config.yaml
num_hidden_layers: 9
hidden_size: 512
num_attention_heads: 8
num_key_value_heads: 8
head_dim: 64
intermediate_size: 2048
vocab_size: 32000
hidden_act: "relu"
norm: "layernorm"
norm_place: "pre"
norm_eps: 1e-05
positions: "learned"
qk_norm: false
attn_scale: 0.125
bias: "all"
tie_word_embeddings: true
parallel_block: false
init: "normal"
init_std_qkv: 0.0185
init_std_o: 0.00435
init_std_up: 0.0185
init_std_down: 0.00435
optimizer: "muon_variant"
learning_rate: 0.0115
beta1: 0.95
weight_decay: 0.023
lr_head: 0.00744
max_grad_norm: 1.0
warmup_steps: 200
schedule: "cos"
final_lr_fraction: 0.1
batch_tokens: [131072, 262144, 393216]
max_seq_len: 2048
doc_mask: true
z_loss: 1e-05
train_tokens: 1005000000
max_steps: 4111
dataset: "wikipedia_en"
MLP neurons of a small language model. Each row is named by its layer, matrix (up: input weights; down: output weights) and neuron, and shows model dimensions 240-367. Each number is 128 + 24 x the weight over its row's rms, rounded and kept within 0 to 255.
Before each neuron's rows, "fires in" lists the words (lower case) most often at its 100 highest values on Wikipedia text that the model never trained on.

fires in: "he", "the", "his", "united", "she"
L3.up400 [126 202 122 167  95 124  76 150 122 122 155 156 174 112 143 122 142 169 141 142 115 121 121 128 169 112 124 114 129  91  87 163  81  97 134 151 120 130 143 122 139 111 128  88 142 156 162 119 123 113 178 140  97 111 139 116 118 125 120 156 123  96 121 119 120 104 147  90 161 119 100 129 151 156 155  99 121 109  77 146 126 136 180 108 114 145 136 136 128 125 133 126 122 105 125 146 107 135 165 142 121 137 122 112 153 142 120 122  63 106 102 116 134 124 141 128 134 162 111 132  90 106  98  92 118 103 147 123]
L3.down400 [ 76 100 137 122 137 135 184 105 117 111 170  87 110 100 122  62  91 103 128 101 143 190 133 111 102 109 140 159 135 113 144 146 151 115 152 157 133 133 114  97 112  78 134 162 120 106 128 153 112 156 149 137 112 137 149  90 172 139 138 151 138 177 162 140 131 132 122 129 129  99 145 132 128 123 117  86 133 152 137 152 130 156  85 184 158 130 117 132 140 145 160 124 133 145 112 128 106 153 138 155 124 113 162 128 143 152  85 153 145 123 151 125 159 136 112 132  85 132  82 135 165 125 181 122 158 136  78 143]

fires in: "the", "his", "all", "of", "to"
L5.up179 [159 126 133 160 155 135  84 110  97  92 132 103 121 126 135 121  89 119 145 131 103 146 163 161 124 166 142 131 141 107 160 132 164 168 124 145 123 150 141 132 133 143 175 143 141 101 132 137 141  65  96 137 117 188 136 121  99  98 178 173 209 123 139 184  99 128 111 122 135 161 151 119 128 136 130  84  97 134 149 136 107 158 124 139 162 110 122 145  87 138  92  94 117 133 144 148 135 125 134  77 147 110 148 108  93 104 101 175 132  92 120 159 143 146 135 124 158 146 117 124 142  98 102 155  97 105 118 149]
L5.down179 [116 142 173  81 143  68 125 159 132 122 148 144 121 121 130 131 150 130  90 105 125 103 102 123 141 111 121  94 142  99 139 146 117 141 146 166  98  94 135 137 125 105 134  98 123 136 141 110  90 173 152 156 113 141 136 133 113 157 187 129 194 155 137 100 150 195 144 120 150 104 124 114 149 120 142 151 101 114 125 140 109 120 153 112 109 134 132 102 146 170 150  91 124 147 111 104 106 156 111 141 152 108 132  96 100  89 137 101 181 130 103 110 104 119 190 133 193 149 133 136 138 120 120 123 118  98 138 120]

fires in: "for", "that", "the"
L3.up655 [ 84 163 170 123 136 109 134 134 107 129 132 126 181 151 115 152 142 191 148 108 106 157 118 126 139 135 115 104 115 131 120 120 100 103 111 113  96 114 128 147 104 136 135 151 122 128 104 145 128 119 166 103 136 135 129  95 151 130  72 126 107 158 123 150 175 144 114 123 113 117 103 190 138 144 128 147 152 146 145 148 113 104 151  94 122 115 160 140 105 127 161 120 126  88 140 147 159 170 140 104  88 145 112  84 139  96  84 112 120 152  77  63 169 171  90 111 153  91 111 142 134 103 158 101 109 106  89 111]
L3.down655 [123 157  77 108 129 100 151  62 141  94 114 106  99 110  96 108 107  69  67 130  90 124 131 113 133 144 161 125 125 135 126  85  96 140 132 112 139 104 151 138 109 140 120  94 145 100 183 124 137 130 119 120  86 130 124 118  69 127 165 178 138  95  99 151 110 147 111 116 121 116 150 101 142  73 126 113 127 139 143 126 140 149 137 143  84 114 109 156 119 157 109 117 158 129 158 156 146 112 121 155 135 129 111 147 104 161 131 161 135  42 143 144  99 113 103 129 177 192 194 163 111 109 134 147 125 161 185 101]

fires in: "this", "same", "another", "more"
L3.up954 [142 147 124 127 139 115 127 117 129 131 133 139 129 131 135 151 141 141 117 120 136 116 168 134 112 188 140 121 150 136 141  98  89 151 158 109 141 107 116 112 125 159 102 123 129 136  54 110 110 136 142 136  81 122  97 122 167 109 168 150  96 112 143 136 125  97  96 123 135 102 119  97 134  92  84 116 148 155 146 133  85 152 102 175 158 119  87  90 111 140 117 112 144  97 151 138  95 122 142 148  96 132  88 170 155 187 149 121 125 108  88 100 166 105 159 148 133 133 159 106 135 164 145 154 117 126 126 162]
L3.down954 [101 133 134 114  96 119 135 170 140 121 125 105 135 143 124 138  96 148 123 153 117 106  63 128 126 107 167 129 146 113 143 127 121 133  74 116 133 137 137 166 102 111 146 173 169  85  95 106 150 125 162 112 110 102 137 143 171 175 115 126 184 100 162 126 137 165 140 100 188 120 114 142 124 149 174 155 135 129 153 124 136 118 179 147 157 128 147  99  94  69 139  91 116  97  94 116 100 126 134 146 126 121 121 103 111 157 109 120 138 103 137  91 111 173 150  84 105 154 184 119 109 123 102 133 129 154 129 148]

fires in: "at", "on", "january"
L3.up1530 [160 103 117 159 112 141 153 141  98 139 133 108 131 143 124 186 104 127 121 143 112 121 140 137 140 146 100 143 155 102  97 136 138 108 111 115 135 100 105 118 141 140 127  98 153 139 126 166  85 116 142 138 155 110 121 119 131 115 136 140  98 127 142 116 137  73 114 126 140 115 116 179 133 120 124 105 120 127 170 110 142 207 122 166 150 136 129 135 157 136  97 161 168 137 122 134 159 115 122  95 113 124 135 151 167 105 126 119 145 118  91 106 119 117 165 184 135 114 147 141 160 152 142 167 176 138 133 130]
L3.down1530 [147  94 137 171 126 140 111 130 137 173 158  82  96 100 127 155 129 158  98 115 103 131 128 128  80 151 123 144 138  67 168 139 155 135 115 146 118 144 101  96 136 159 119 125 123 144  96 134 129 156 157 167 136 118  92 126 132 107 101 163 127  98 148  98 107 133 117 105 142 125 159 129 160 126 139  76  65 133  91 136 176 166 138  94 127 112  85 128 148 109 153 143  99  72 127 110 156 129 171 129 136 117  83 161 147 111 111 111 135 105 113 129 120  87 192 132 139 129 165 158 159  95 110 157 118 162 168 131]

fires in: "of", "t", "is", "s", "would"
L3.up333 [130 127 125 137 179 142 124 195 124 126 113 148 104 124 134 129 123 140 107 121 123 108 153 164 123 146 128 135 155 127 168  72 165 125 166 110 125 176  57 126 140 119 151 125 154 143 144 132 112 152 142  93 126 117 100 104 107  77 146 147 163 132 111 142 117 155 144 139 142  82 134 112 117 124 125 123  90 129 143 149 129 115  81 136 146 147 114 106  79 134 157 161 153  97 109  68 146 134 108 108 146 170 164 104  88 110 106  98 109 107 175 156 136 122 154 105 149 141 141 188 163 170 123 117  83 113 129 132]
L3.down333 [139 134 109 132 141 138 160  86 100 145 151 124 119  95 147 128 131 122  74 100 165  97 125 145 141 108 129 105 142 131 137 135 127 141 128 117  78 137 176 128 130 197 103 143 109 106 133 169 150 150 131 153 120 144 142 113 161 103 184 164 139 127  93  83 130 148 127 100 139 119  89 132 136 151 129 142 104 128 143 138 105 133 144  99 105 107 156 131 110 129 132 139 147  97  80 145 161 151 172 119 167 124 119 103 119  97 170 158 123 164 140 127 151  83 132 144 152 111 141 101 131 167 138 139 152 164  96 106]

fires in: "located", "found", "location", "headquarters", "who", "at"
L3.up1539 [188  79 136 172 115 160 135 159 115  99 104 107 115 151 121 140 122 128 108 129 143 140 130 125 121 117 139 149  94 118 131 100 101 103 139  91 173 139 109 118 132 147  96 118 113 115 133 111 116 143 114 156 159 131  95 116 153  95 134 119 128 112 140 112 123  89 100 132 125 133 127 176 116 135 135 141 117 113 114  96 140 105 143 113 156  78 110 140 119 134 102 103 126 168 144 168 113 119 111 128 121 134 160 110 102 150 153 138 149 143 146  99 150 140  91 135 129  85 146 152 132 114  75 184 140  89 146 138]
L3.down1539 [134 147  98 121 169 129 155 167 141 142 152 163 107 122 121 101 143 207 177 110 107 106 177  64  83 104 112 112 141 144 155 105 154 168 139 163 130 156 126 166 120 147  95 122 167 134 134 133  96 141 134 133 155 156 123 128 150 124 142 105 127 127 116 128 118 112  80 138  88 116 169 130 150  69 145 161 138 136 146 105 163 113 151 101 129 187 139 126 170  80 130 120 122 130 177 105 143 115 129 113 153 124 127 138 127 131 124  97 133 153 132 136 132  91 170 142 132 120 155  80 124 127 144 116 122 133 135  91]

fires in: "it", "this", "also", "one", "the", "ve"
L3.up1054 [115 125 116 178 129 149 130 189 119 105  96  99 130 133 196 115 111  81  95 160 140 137  97 106 124 139 147  79 121 107  82 117 126 108 136  97 119 115  92 134 139 110  92 121 153 134 111 196 133 134 157 159 108 148 160 123 183 163 122 121 144 163 144 161 133 157 106 101  86 115 101 150  92 126  85 101 116  89 149 136 123 103  64 148 133 166 133 111 135 137 167 108 207 151 115 120 139 129 133 140 135 146 137 136 116 152 157 171 105 144 152  88 162 181 128 142 123 129 109 150 101 111 117 113 114 104 151 184]
L3.down1054 [150 124 123  97 156  99 147 108 117 122 144 115 131 105 146 121 121 145 120  95  98 152 125 131 128 163 118 125 168 164 100 128  99 115 140 110 106 125 173 133 119 161 166 116  96  93 119 140 135 141 127 133 125 100 128 147 114 108 147 118 140  81 137  99 151 122 176 141 158 194 118 124 122 135 134  96 142 164 112 148 103 133 176 116 137 164 135 128 117 110 137 112 113 112  79 128 122 113 129  94 134 134  76 104 146 141 100  98 125 113  66  96 129 145 137 140 122  98  90 134 186 106 176 115 144 148 133 117]

fires in: "is", "was", "can", "are", "came", "be"
L3.up667 [113 149 123 127  90 133 152 100 127 134 148 138  98 111 150 122 158 152 109 146 100  66 123  77  87 167 170 101  84 125 154 109 178 120 123 119 116 170 123 140 115 124 148  72 116 123 155 119 153 148 193 105 116 124  98  99 105 102 140  96 111 203 155 110 137 136 135  95 135 129 110 115 123 166 153 115 127 121  97 132 138 145 133 113 155 144 129 117  72 133 192  92 114 132 112 142 108 167 135 111 156  92 152 112 103 158 149 140 161 130 152 146 131 124  98 117  90 122 153 124 138 125 130 101 118 149  94 130]
L3.down667 [123 104 114 127  76 122 127 123  93 145 170 170 117 144 166  50 142 151 148 104 159 147 115 152 109 161 123 155 140  87 107 107 131 166 135 121 109 115 116 101 140 172 123  89  83 100 121 175 138 100 144 112 117 146 124 159 147 140 132 111 127  99 138  91 120 137 183 145 165 170 121 154 127 179 166 141 108 145 147 128 111  71 138 117 150 128 145 169 116 175 121  96 113 131  65  85 155 146 135 154 143  98 120 105 143 149 142 129  92 153 135 133 132 151 125 119  98 126 128 112 183 134 124 127  85 148 101 139]

fires in: "in", "a", "is", "his", "came"
L5.up1981 [134  84 101 105 153 124 146 142  90  85 170 133 143 135 111 108 145 124 121 150  98 134 105 132 175 163 140 144 158 128 102 138 110 129 129  88 210 133 198 131 166 116 117 109  94 137 113 127 131 141 131  94 167 109 123 129 127  75 140  93 143 154 115 127 154 123  84  92 143 148 138 139 128 140 133 146 101 165 156 162 131 139 138 106 161 120 129 143 109 145 202 147 124  99 105 103 134 115 116 179 104 143 121 127 153 145 113 125 124 139 148 113 165 125  95 140 115 117 130 154 153  84 152 145 165 141 112 115]
L5.down1981 [151 154 120 122 108 127 106 114 122 164 148 138 111 147 135 117  96 123 178 136 119 123 109 147 121 157 114 137 132 154 124 153 182 125 157  81 147  94 129  90 105 143 146  90 116 141 124 158  95 142 144 104  79  87 156 135 136 147 136 130 101 124 101 106 164 126 167 129 143 100  99 133 113 136 124 123 128 100 143 135 115 129 113 151 148 149 133 137 140  99 137 123 169 150 149 127 141 148  85 129 137 188 103 108 112 141 170 115 163 109 109 140  82 111 125 104 137 139 101 127 140 164 101 116 106 112 157 183]

fires in: "and", "who", "would", "to"
L5.up1175 [101 151 112 140 179 165 122 126 140 105  65 142 166 148 147 146 111 104 146 170 107 112 121 107 151 115 152 126 172 110  97 158 139  95 140 117 119 123 105 128 122 129  99 161 142 127  76 136 104 104 105  88 127 133 118 157 119 128 141  97 127 146 159 158 108 149 130 138  89  71 166 154 124 127 121 143 152 143 122 118 134 105  85 173 132 123 164 172 129 117 138 129 126 115 133 109 154 149 111 151 147 124 100 141 114 117 149 150 123 148 137 154 155 142 126 109 176  97 136 195 108 159 166 152 119 102 173 139]
L5.down1175 [142 106 138 122 107 114  95 138 151 185 154 137 103 127  94 128 159 160  85 131 141 130  84 141 138 144 151 155 117 165 113 115 118 134 125 122 128 135 183 116 123 112 135 111 152 128 177  96 133 173 124 161 107 104 105  76 101 116  96 159 143 109 123 100 124 137 106 133 161 140 137 123  96 147  71  95  96 127 138 129 162 115 108 111 149 158 148 109 108 135 114 105 128 158 125 156 132 148 137 109 161 120 131 127 149 109 146 165 144  97 127 135  97 127 175 149 153 150 107  81 160  90 124 137 110 180  89 121]

fires in: "as"
L5.up982 [ 92 116 135 164  93  70 114 132  90 129 142 143 122 113 145 141 108 159 159 118 139 104 169 135 143 157 114 152 132 122  82 153 121 135 172 111 128  81 160  90 174 162 156  94 136 136 142 117 108 172 147 141 110 125 130 134 127  82 100 149 134 132 134 131 116 108 190 119 109 146  90 142 191 167 127 156 110 147 110 143 107 112 111 133 104 149  99 176  86 102 137 122 142 148 132 130 158 142  91 116 125 148  92 118 132 131 127 140 127 149 141 127 129 115 108 119 131 122 176 167 125 121 147 103 123  87 132 128]
L5.down982 [146 159  88 137 159 104 134  94 131 147 104 145  89 150 108 124 121 148  94 113 133 168 150 144 121 154 102  84 114 117 159 144  98  88 148 186 117 117 122 137  97 112 109 120 124 126 142 136 136 110 108  96  93 165 143 130 157 161 101 140 124 120 107 140 119 159 141 119  96 170 112 130 136 119 101 119 157 165 105 172 141 172 108 135 122 111 133 139 160 146 127 123 161 146  87  93 118 130 156 170 128 102 124 149 122 101 169 156 128 136 101  94 142 155 139 127 147 135  97 131 122 142 129 175 125 125 160 108]

fires in: "with", "used", "which", "is", "shown", "was"
L3.up973 [137 133 169 152 183 146 153 142 127 164  98 143 134 126 124 108 129 125 156 142 160  93 115 129  73 103 130 120 140 148  97 146 146 111 181 165 130 134 136 135 144 112 102 131 121  96  99 120  96  81 136 115 100 117 159 106 124 110 179 115 169 111  54 135 177  99 148 148 186 123 158 114 165 142 146 106 172 146 150 146 136 146 101 150 131 137 156 132  75 115  78 152 170 127 118 140 115 155 130 110 109  89 128 132 133 136 164 158 172 128 123  96 139 109 123 112 169 100 171 151  71 152 113  84 112 139 108 156]
L3.down973 [124 135 133  97  98  84 118 130 125 136  79 143  98 156 170 133 149 167 147 138 103 148  93 106 197  86  67 133 137 144 128  96 100 113 144 126 136 113 127 130  82 161 136 146 115 153 122 113 159 143  94 170 159 149 106 145 106 152  75 120 121 127 136 103  94 106 116 104 105 129  83 136 108 107 100 158 122  84 169 186 124 128 168 118 143 130 123 135 154 104 139 125 101 105 144 120 157  77 118 147 122 137 175 139 129 106 161 127 119 129 101 132 115 143  89 135  92 124 108 101  97 118 125 106 125 126 176 125]

fires in: "as", "a", "served", "appointed"
L3.up1950 [128 129 128 124 106 134 100 151 128 108 133 100 107 128 103 121 118 152 146 116 135 103 111 144 119 115 110 143 113 127 154 131  82 160  94 157 109 125  69 142 102 145 129  97 128 132 154 128  89 117 112 150  87 141 114 138 121  89  88 171 128 178 147 129 108  96 127  94 153  76 116 106 104 142 139 147 151 118 112 143 154  80 123 142 139 102 115 118 145  88 143  86 138 139 169 140 144 129 178 115  99 106 120  88 140 137 137 121  77 137 146 152 135 161 105 128 146 132 140 107 126 130  86 155 169 114 115 102]
L3.down1950 [159 172 141 116 134 101 126  90 132 132 143 157 142 150 154  71 111 142 126 123 117 129 148 124 133 110 139 143 149 146  80 144 165 142 100  84  73 103  85  88 132 146 135 138  82 117 117  77  94 171 139 138 132 123 174 133 123 139 108 114 163 157 133 114 102 154 135 136 177 158  93 107 107 117 141 121 176 143 126 138 140  99 119  72 149 142 156 117 124 156 101 152 126 191 175 114 113 142 140  89  96 109 120 135 120 167 137 123 104  96 131 116 132 107 128 160 184 117 119 137 160 127 120  96 130  81 168 116]

fires in: "the"
L5.up1467 [120 112 144 138 118 122  90 133 116 131 133 144 107 127 144 111 138 132 109 162  96 105 113 151  97 116 107 119  74 141 145 135 154  76 124 108 101  95 137 106 137  79 154 146 140 144 104 106 134 119 146 185 115 142 110 151 105  89  97 105 137 126 141  83 126 131 132 131 119 140  84  85 134 119 137 130 128 155 129 114 119 123 158 133 117 153 119 136 127 159 130 114 142  94 134 137 104 136 166 136 141 121 102 122 168 150 141 119 121 143  73 151 154 133 134 119 124  98 131 131 108 130  97 152 106 130 189 140]
L5.down1467 [165 147 110  87 125  56 187 132  74  92  88 119 164 157 160 129 121 128 140 122 126 137 156 134 119 152 134 142 129 136 174 120  93 163 130 135 158 149 116 120 144 132 120 112  83  97 136 126 106 143 156 112 129 132 162 111 129 177 102 117 142 145 111 105 130 161 112 129 155 112 151 141 135 126 114 154 115 143 167 123  92 122 101 130 129 128 115 141 156 120 176 134  91 148 148 122 157 112 146 111 103 124 146 142  85 107 137 158 133 147 131 147 133 129 141 117 111 120 119 123 122 149 120  89 133 118 110 124]

fires in: "by", "on", "in", "and", "from", "to"
L3.up1743 [113 135 106 107 139 145 143 151 121  89 149 141 185  87 111 143 107 125 154 130 147 142  97 142  91 126 125 131 149 121 104 142 103 140  77 119  87 124 175 150 128 117 161 138 144 152 120 101 130 147 121 151  91 136 100 101  77 124 148 173 102 139 125 115 148 112 148 144 136 133 150 144 108 114 139 111 126 115 107 153 146 166 148 123 137 110 146  75 127 157 150 151 109 137 114 105 138 109 124 112 142  95 140 136 124 159 148 134 124 140 138  79  99 156 103 110 162  99 133 120 156 102 148 124 160 121 122 106]
L3.down1743 [144 142 111 146 122 114 130 146 116 158 161 109 131 148 107 100 135  70  97 117 183 138 117 140 151 147 155 116 116 168 119  90 147  77 123 137 168 124 103 105 136 138 101 161 129 119 145 163 139  84 111 144 130 102 154 132 119 131 128 170 115 106 124 146 151 118 160 123 102 127 125  98  98 126 137 169 198 145 147 154 137 148 102 117 104  82 158 156 103 121 145 140 169 114 154  92 145 160 155 102 122 119 113  88 113 141 151 143 137 136  82 135 107  91 143 141 144 141 121 155 135 139 117  97 110 143 135 171]

fires in: "and", "his", "than", "to"
L5.up1071 [131 128 138 145 141 127 127 117 145 137 135  78  98 105 138 123 171 111 123 149 144 146 175 131 122  99 114 137 148 139 119 139 174 122  62 138 132 166 122 137 145 136 127 149 141 131 153 121 146  92 139 132 135 139 152 115 138 141 132 137 149  92 100  99 119 129 171 108 129 112 115 126 131  95  80 124 135 153 123 127 136 147 145 137 165  86 101 138  92 187 154 120 106 108 195 134 148  78 129 109 158 154  44 121 140 127 131 124 127 137 126 128 102 100 127  96 123 117 142 129 130 105 191 126 154 112 126 117]
L5.down1071 [155 131 104 126 140 156 110 100 146 193 104 140 135 121 104 108 127 135  96 130 107 149 148 162 148  94 114 111 102 144 135 115 131 148 136 111 156 160  86 123 137 108 135 125 141 135 136 124 147 137  57 149 136 143 141  94 151 128 134 139 149 122 129 135 145 141 120 112 128 109 141 130 158 145 130 140 129 141  92 149 139 111 102 129 172 127 116 163 140 138 128 120 135 122 121 147 122 128 107 161 124 120 153 151 148  81 142 143 172 168 132 104 157 147 127 139 137 155 131 120 132  84 116  95 112 155 101 128]

fires in: "which", "he", "was", "also", "were", "it"
L3.up1424 [151 100 168 175 156 161 143 159 155 115 140 133 127 175 143 144  98 105 104 117 118 102  93  99 135 162 107 134  89 126  97 135  91 149 128 173 130 137 157 150 133 129 151 140 145 137 103 171 133 110 150  81 117 156 156  92 110 137 149 124 153 109 117 182 147 103 147  96 142 129 135 103 147 153 124 176 103  96 115 102 169 113  84 129 120 103 159 140 131 152 160 109 158 118 145 131 128 140 138 132 151 106 119 141 159 125 159 191 127 149 108 116 132 156 140 103 133 139 128 150 115 103  75 150 133 109 164 113]
L3.down1424 [ 83 170 136 112 101 113 141  56 128 148 159 172 172 101 109 158 179 109 162 157 134 130 105 143 117 108 117 118 170 139 120 148 131 137 121 147 106 123  80 109 122 131 126 107 128 135 134  74 147 156  88 138  94 118 126 168 148 126 126 114  89 134 150 129  87 109 155 159 139 125 128 165 118 114 112 121 146 151 164 149 128 128 195 123 150 138 110 135 115 116 106 111  97 138 118 127 108 115 164 102 109 131 154 162 117 132  97  98  95 148 180 160 112  94 129 131 171 154 151 125 157 109 108 125 131 143 136 139]

fires in: "to", "for", "towards"
L3.up665 [132 122 120 118  54 156 149 133 168 143 142 123 145 133 121 137 150 132 121 138 169  97 158 128 123 134 136 159 139 137 136 128 128 130 119 104 154 137 137 128 124 133 127 108 107 136 131 150 157 138 103 124 114 117 107 109 130 132 107 115 137 153 135 112 131 130 133 119 130 110 119 136 119 126 135 136 169 122 152 153 121 147 147 123  91 124  96  99 106 124 158 133  93 130 148 115  93 130 147  97 126 167  83 134 120 103 109  85 149 148 129 137 147 133  84 151 115 145 130 123 142 112 171 118 147 143 124 112]
L3.down665 [144 150 126 148 180 153 140 116 103 150 149 108 150 129 127  90 156 120  67 168 141 145 131 122 115 145 122 171 144 126 119 135  82 114 113 138 121 124  89 129 126 102 117 102 102 101 112 124 112 152 125 139 135 174 109 127 133  89 143 157  96 159  98 103 120 154 123 134 111 119 148 144 110 147 103  97 108 132 127 135 165 149 126 154 124 126 126 162 151 133 144 113 133  93 112 154 141 118 125 106 138 115 147 132 151 116 106 131  81 113 168 130 130 159 124  99 109 161 132 142 135 146 117 141 129 116 146 166]

fires in: "as", "art", "features"
L5.up1739 [ 97 162 146 111 113 132 175 149 120 129  99 135 105 125 158 117 145 127 133 143 122 125 131 116 179 142 115 145 126 168 126 134 135 109 101 106 154 137  89 134 110  93 153 152 120 125 109 111 100 108 118 132 120 120 140 129 140 103 124 136 134 146 154 122 117 119 113 122  87 102 144 157 159 159 153 149 108 110 140 136 123 133 150 141 145 126  65 123  80 140 108 138  94 110 129 107 152 130 147 133 138 114 121 106  94  97 129 172 105 130 127 131 145 150  96 103 151 123 119 146 136 182 122 133 136 120 174 140]
L5.down1739 [120 146  78 132 157 171 122 102 141 127 144 150 126 120 128 131 123 173  66 127 146 106 135 157 145 141 109 154  99  84 191 137 141 116 101 117  85 135 124 137  95  98  96 149 136 142 102 121 140 142 127  94 110 127 108 107 121 146 111 150 141 144 129 175 120 141 122 152 102 124 148 104 134 129  81 133 136 131 167 154 138 109 105 142 129 128 134  95 141 129 105 136 147 153  67  99 109 161 167 127 123 126 162 110 126  91 191  82 161 182 103 128 143 142 136 142 109 115 145 118 108 131 144 105 115 128 132 111]

fires in: "to", "the", "following", "next"
L3.up1448 [130 136 121 158 134  91 107 108 138 143 120  90  82 132 129 148 147 140 123 138 108 116 141 125 113 111  93  68  99 103 115 144 137 163 137 160 151 143  92 148 122 188 116 130 106  99 121 123 101 157 145 123 114 102 127 134 119 168 121  75 157 103 141 160 104 162 131 130 131 140 101 111 102 127 109 160 111 149 138 159 133 139 180 114 164 102 115 139 156 119  99 124  82 117 104 154 125 144 136  99 108 151  98 136 129 117 141 121 116 128 130 129 145 131 135 132 135 114 145 150 128  79 122 116 133 145 131 129]
L3.down1448 [104 126 131 149 123 129 104 138  88 133 133 108 112 110 117 126 125 149 104 116 141 180 147 159 104 185 150 120 145 119 110 113 132 143 110 198 130 104 149 116 105 160 159 138 124 120 116 151 141 114 153 133 117 150 158 162 105  98 128 133 123 146 132 153 134 151 119 136 134  63 137 124 125 164 146 104 140 115 117 109 123  96 108 146  98  89 142 116  78  91 134  99 112 104 145 111 117 103 144 142 129  73 107 150 118 144  94 105  67 139 154 154 135 152  81 118 139 125 110 150 121 125 143 150 121 124  94 136]

fires in: "a", "general", "member"
L5.up52 [127 133 102 116 145 127 155 142 123 162 120 180 114 156 128 136 139 133 103  92 150 141 108  73 123 104 105 123 127 179  94 158 136 137 114 152 163 141  97 125 102 143  93 159 104 172 117  69 127 166 174 164 121 117 163 120 109 137 116 175 114 163 157 142 141 125 118 110 137 130 124 117 118 196  85 130 122 111 145 130 105 139 142 128 141 137 118  92 134 114 144 141 178 120 144  95 150 181 116 130  96 117 135 159 113 163 117 122 133 148 107 123 144  99 118  86 128 173 143 126 154 122  61 108 144 138 100  90]
L5.down52 [127 139 142 124 156 117 108 178 120 146 158 142 131 107 158 126 172 107 137 154 111  82 173 132 143 147 144 173 134 121 183  93 114  94 158 107  80 157 164 139 143 122 127 114 100  77 152 131 118 111 161 153  99 122  80 158  97 150 107 116 173 120 125 151 156 168 140 127 130 124 136 120 175 109 145 140 140 128 163 146 137 134 138  96  98 115 162 135 108 156 142 164 126 136 106 162 148 100 152 121 140 136 101 119 167 104 142  64 175  94 154 134 121 155 125 172 144  85 149 130 125 182 141 149 108 102 156 155]

fires in: "of", "to", "that"
L3.up1398 [122  92 132 132 140 108 128  95 102 137 130 125 140 205 169 159 108 129 132 108 162  96 141 118 123 120 156 112 142 138 105 116 103  98  91 122 126 156  83 136 111 119 122 116 142 117 124 139 143 128 130 122 128 150 119 124 156 141 121 171 143 177 130 143 133 175 137 130 165  98 128 131 111 131 106 116  73 153 117 118 105  54  75 105  96 138 154 103 121 132 104 151 126 149 129 162 104 169 107 122 118 127 172  78 127 120 123 145 141 133 127 155 163 120 127 175 169 108 125 119 109 161 163 118 101 140 106 118]
L3.down1398 [136 113 117 131 129 117 140 156 136 131 107 142  94 115 128 122 110 122 106 100 142 154 150 176 127 131 171 108 151 169 112 143 139 170 142 121 127 142 143 137 162 147 149 125 106 162 118 136 109 104 122 144  97 146 116 114 117  97 170  74  69 114 132 131 185 137 129  90 144 136 154 137 177 147 149 140 125 158 126 124 148 105 109  99 157 125 157 150 115  76 132 120  92  96 124  88 141 129 123 121 130 119 102 181 146 147 136 111 118 141 129 100 139 106 127 162 161 127 133 165 148 142  83 165 146 139 132 154]

fires in: "a", "an"
L3.up1624 [110 133 147 136 158 126  98 118 150  89 152 110 135  99 144 141 120 152 155 104 112 154 117 103 121 115 156 128 141 176 111 123 124 148 132 193 152 166 113  99 103 140 129 142 147 146 134 108 133 108 153 112 108  91 137 134 105 140 135 127 116 159 125 131 124 116 131 133 120 168 127 157 126 125 136 119 115 120  91 151 126 170 106 130  95 122 108  77 139 108 155  82  99 117 145 112  96 123 109 100 100  87 126 150  91 109 137 126 143 119  79  87 170 110 152 131 174 174 114  85 185  90 120 106 129 129 137  81]
L3.down1624 [120 131 130 151 112 126 133 130 119 151 108 137 137 168 114  88 114 129 131 142  98 131 148 138 113 131 118 178 123 120 130 159 130 123  94  61 133 117 156 141 132 111 139  96  95 102 167 152 126 117 128 158  92 122  95 141 130 145 123 156 141 102 145 128 120 138 140 124 130 135  76  68 155 174 144 107 140 129 210 140 130 118 119 125 122 129 164 124 140 132 134 211 157 139 113 112 183 133 145 129 123 134 141 109 124 117 154  73 152 156 134 138 138 103 104 115 165  87 149 133  92 151 110 162 143 105 153 129]

fires in: "were", "are", "home", "would", "was", "is"
L3.up1561 [121 114 102 167 136  83 107 128 131 112 127 177 176 144 173 128 127 115 136 145 146 109 112  91 121 184 140 153 163  95  93 140 121 141 117 137 105 118 154 133 112 172 139 158  84 102  89 128 116 164 144  94 123 107 125 135 134 101 137 140 141 138 155 158  89 163 130 134 114 157  86 124  86 116 111 119  91 145 145 109 136 168 113 155 170 124 102 132 133 150 107 111 179 125 103 159 116 117 124  98 157 151 175 164 121 133 131 121 113 124 100 113 202 155 131 118 147 155 161 152 121 158 118  97 173 137 118 103]
L3.down1561 [140 157 146 149 165  83 145 114 129 109 124 131 116 163 126 154 124 141 118 161 154 121 143 142 123 139 139 128 125 127 167 106  86 162 118 121 112 111 137 124 169 108 117 156 149 126 103 124 147  73  84 126 123 120 131 136 111 181 166 154 172  92 144 124 120 102 122  96 141 132  99 124 114 163 158 151  89 106  82 145 144 126 118 143 146 116 137 115  94  98  97 169 106 124 110 137 157 133  98 110 153 108 165 103 122 169 150 154 133 129 168 173 154 123 170  95 149 134  99 101 138 102 128 131 158 148 158  93]